{"hidden_size": 576, "num_key_value_heads": 1, "norm": "rmsnorm", "norm_eps": 1e-05, "rope_fraction": 1.0, "attn_scale": 0.125, "bias": "none", "init": "uniform", "learning_rate": 0.0119}
MLP neurons of a small language model. Each row is named by its layer, matrix (up: input weights) and neuron, and shows model dimensions 0-95. Each number is 500 + 50 x the weight over its row's rms, rounded and kept within 0 to 999. Numbers have three digits each.
A block is one neuron, or neurons of one layer that tend to fire together. After each block is what it responds to, as a language model described it from the Wikipedia text at the highest values.

L2.up1721:550542523445448488493418593504444548503526433465544467481499521429561479523555506498562461462480516467540488529530533436421467553517460525508494491582606536580381447514505481487512352559518420501430581464513389627545557482534535537524465500474410517488518543512473507537514515485506573547
Main verb after subject

L2.up232:509549471475431452438415422481537527539472448496500491478477464468423493527559508453508474423539554460514528486473464528490505517491425487556560442562493526496516418460581536444572592474460464481369508495506472581456515363512428491475409527489494556495435475462448483489585537494393551435
Romance-language word endings

L5.up1316:517511465514505501511545527491471478389490484535527435566436505495479393494517439505455457590498529500425490524468507498510589486633519464463409452419572488544453497514531476548551473440484486494541524436573471568451496414445630609480552519468475612451540434549501515480568521458515551579
L5.up1627:474529482451475469490463474449525465520386484546520443396524489429550520573469475462516464445536505467428450536466539392476536479419548534534471469538458538503482509543462523441557483439499458476435504552437533515566600386597511460521556446537513476408531484503537509475469566456558657477
L5.up1856:591527439545553484467496479554509537502523458447522538524490540589457445566531512515563587559441422479529466580529491416576470497506474483530483530662479510496454527460398504530544464461470428611502506573392564503478536386479525411578474656555444473521626637442454424528550508398497499519
L5.up2056:551457517421487517521439508508485430496448490556514563491501499474523462541417500476560474599508564547514506492493545415535488507606537553492453475577447480531488463435521448454535477471405528523506510486503517478592589426501551499528501465552487575481546434481476564468624509520507513526
Main verb after subject

L6.up133:502520444461478537421559489505482523508483439534411506515527451452490494540486414448529494523449555472542522469443507492534452551515439520418521480488508474472426560489463473433577506473488435402421510483607436517429555448394522445519477459520451428493424472462489509452540565649388550392
L6.up198:437533528540459511497499595436484469463385482529523527496425537459477476491529574541431517489468420502462404476450535502447472455568525483359570547517552521493471509411501491451462463511466480446443516568488542496502554514437445538512474443441486425450427598483469591446415541628598583488
L6.up440:528495481445403518375519566564546520556504443513445440518458537508414570512554508511498459423494461503408501491545539440555516444511483508521487489495530442422473450563404414507483424440468555399443550430520470515538503545427405558522439464571526612465509459487507571569579533597567479479
L6.up671:483424456472465510479507497488592511439465488531545555484369505500579346522535454454523544543532519445500465473524479460618537465497416469464453436469454480584528519494547414531503463420434486568464530501503460528531545407405558464541525532569476535449478458546531518501552484570595559441
L6.up807:575523510501488488507443572452450462488430530447382582593508485474517564468492404475552467520455511485549588441508512536454556446527525479470609534623486518545502501492557447470468499436446493479523542511516485462551496560552535453492445420541525485469508323549494481545600553463477537582
L6.up889:472516520411445539529483474418475459555548385479515509481512514445488427462541441457552482442496543484497499469533541575503342578562430487447513581491479465585475490466520392471505465511498543412472436495582358552467537532480371555503527516354524504372487434463559453487501539611533566488
L6.up973:422435446462409490410471484418509484557480472477440491502471502512526518531531497407625522559486477535469490550448483530434539482513517454463523521512534487496526454531498462522488484476487451343385396429485427493449510530439497568496499485466435375470480537542501477467480450587563474487
L6.up1107:554475495476466520540450522504494384423436493504364473519406536454508467456470406394542460573526475396582491517527526527560450523498511504465434592571518579553454538575535564409545510450488498568473426506608502480525447463471540624560459527424486536587578472507520488485511571498587494482
L6.up1142:518476554459461467487453607523520471489474505471488459488452535414479556559534527525395542545456506500450429476518538460598527540523408502454429465454504526571534457458531424569499492553565520512539613498451448528407508515479610464463493515443501469562466491529511461475531442481475552521
L6.up1229:529478494501533480494418460556473495485495452485500425541610509575430372499503536507556476503503495460504541418517524525581457510579394484553507429558497520512570468555508552488497426467523434463577546444561474562545480509476524510546495414401430498431456347436484450513439500513424550419
L6.up1371:451508581462481494470473435513593672471491515495596524530463493465588435539437573467590475472416432579495480453576433531624501391449506494481533486493512501531512546505512547556554435453490422476610462509502425532507570488490463487428497516463574481514530480533411517473454471538546538491
L6.up1718:529567480523536496558492561550601580471520569414476547496453547505495542521499541437509471486441514483509503464478459566459479498534430461452440399487544544454462465433608453496471457468481447508557500424524479478531432588545457390451489555535489482504557592510482516468514578448500566484
L6.up1781:466528575492478424500415587429434457513540459510470488494498485484463452446474451492490533455509490456533479555539520501510469546465496437479498397505539480529528497540499618462508393441451548487466449440459517571545529522457505459404487418354490524538448382437614444484497538535490492481
L6.up1874:560444592438508539545513486562463562514512546544497473494457544523554509508588467455498552470432488357459399458411485516521476493543468516464504445397532460516489552577445434467538521490450418371564502451544487528523540427471515541535557554415452499441406497410523488505500583570534578563
L6.up1987:431464473504503546532574503489427451476418398532482477499549518507475430464580473516543489445466434445466437478478537557411540494528453469519557483498490515512500464522416406399473554551487498507481510435484369513466467544508358392492557449435409450452511530537562531600520511562445587463
L6.up2075:598530454504481575525555580489455467481478461446406577489489549452469483373548448448592611497414497457500557532548527574485417555502534495524457533542488485562568524410525564500434525508520482544555447468520513428447449450477480420509535484336547507515502635536451480460480490483541561463
Present-tense main verbs

L5.up976:617561584528394447515503432562466520474476471491473499518546554467610419528528497521484512414451623469474540544466519517462489414444405559424527433498468471527532411520442466507492472437520547575498485534498583489517555480512554547474538374480524584471551609462563540484529549517386534430
L5.up1685:625549516563454510506631467505462541512528502504557480503588528508577476430575500458467398606512480481545540569468546526460554492543475541544531369531485482537496470443431493475482471491500590551524410503484531444507496507565474560566505550487500530533495508520529557418514538565456523491
L5.up2123:545509595516547485501619504525503510506379544459475461469464510521497475484508475462485470512528584451433522547508524593482538369504507448538522447525590554569348499467437489422464460477500528421462522598470553447501458441484551508569578461579559553601531516483515499413566563583433486496
L5.up2192:466482525577522393486524468561491581409469454531457431508508462479545461434395450378462497432486502505475481560493490504541533534627525632506512539518475452465509466469531421475457454474544535561444515509536452476475569359566502424532449537440541524523482499422465592580552594457412568439
Place-name completions

L6.up92:478517535534439442485479512461563543513428508503447390466534483479494494458411432422452454501553496470525454631453535350548517473612545488491579540397484509549504446463476543392495506485572444533521471452464520472500469520477556428562527486463506383558417454537494559533403470500439502504
L6.up102:456524455493507625497537517541471454537469416547474495478517500448496470532495554531599540656539419533580469553469533606510477556522491460630458505555465548523492534465450480459508483558496490499350462548489508585486424519459627516508453451555503518417455465457478532498541440559531445569
L6.up279:529516493542539497502533431509539506458554464471553471490518476448483513576570577453549514505459576438593552529583485566494571503515498605529452489551573438623423480608414441527520510504478508561473468512489543421378449554545532505451477480540464552482633515557461458463538484518518524545
L6.up280:553535505488485453439515520521474522500464527468530470499467472475479569465553546389482508567538381583499431553473560502461502526524453541569519494445501530466572505478482524459472522484521478601415425466609530552515456546461532436537544504487518511474570534472445568463549492479459501469
L6.up488:602503572530531633445467474531544469543399424520539528552532547464523515490533471507497517447536554423540550515500590386481520496558492536421509466527596499489506438449414468367567495494539586545504443542428498410552528525396543489437576498503534507495454366506396469484453537514398566432
L6.up489:492607534442458437500493501384523523447507422519528546509545519531405444459544431506449420545494545506533497487485555511433459549461487509440500458453446461524550570486414500603546490561490460572482460520389482541520512531478514459515558448399477444424489486537479475484534541470414446397
L6.up777:475492582501469444502494472533467553585444561513445479484506485511520456455527579512560460527532480513401516490499486470485535522497461489542510521439481566485433545532435498497519515496543503466498435485501518566450535486503492476454494493460587513517481431444447439462541492513541537514
L6.up1056:590477551564413514512521562501520546513427432403589571497536501511506439573473596485588471534463487554496490513462491576471572421485515552459564568486479533531532426640451505483520483505509445499382577495506440436490495507561511565562516442497512479496575550574482440407514453555545474447
L6.up1065:482483435496413464544552449578597512401509501528418522470555530446491505527523534498577492426498575493467465452359489585513519489537488486572548478500516537544562482455481558486552554537495518443382485441546548537375496419476615581448512469454488500487451581491482471458497546485467593462
L6.up1126:473496501462535606493503416501450417440455462561477531521555485493417607522478568483473522474522531499484433498494551499411492561462486520526509473584556505483447448518528470480654489538436515417459457478583504438518446495548473548391595453514425427548572459588502482460477485469541546482
L6.up1255:468542512498464431440577532490470502407436536485555520526446527482497487519499463461561514447462513563512520559410496459536543446474427507495546465492532461569521504559464493546513547558539537449442426542430570485604651502495448436522533413490589468459520450526494391523445479388450525501
L6.up1362:554447573534497512619473492536496582449423457456480422561538475459558502406545534421443454401544494454505489522404460440563573477529485550531475543481539494568502429494503416446566529468470436530431497450411511510556617557518566518461486496491433570494480501544489480495389547581496524458
L6.up1729:482514478484515496427541609551485546518468506532512503514517475446599456450441491532440457477559456467507501514495450542568520412449473442516546562514512555538578488538575499531476543518556444500415457491518503522577587528508475415477472490507574438495466478534496347472437404418512545515
L6.up1814:589547496497506434531490481506465450520524534461487444558534496536504536473509524488530431450517605400597480572431591555498566512464423519531579538456506519474482483478496451507540501430553528464496504566456417497460498510500497496407539421427516644473559449513478508577545521517524513488
L6.up2027:462551586495463478485403463509461624473450543632466477607550516456494450478486564510555535366467572593475512524495509394585567511506453472433398475463533492451447530480484495509611498505493500545517544510479554465499547506529507613440509521477527570515524479535516497479549537407541583461
L6.up2164:455497431506457434436567446522560435460508416459413487528521502559527573466532467499525540538533566542579454510526547523528570497521456517564464530480501485525415414496418507560527415527486452479484420548566481495458611585437582399511434401472445562530495467396498531481449454482459508456
Final piece of names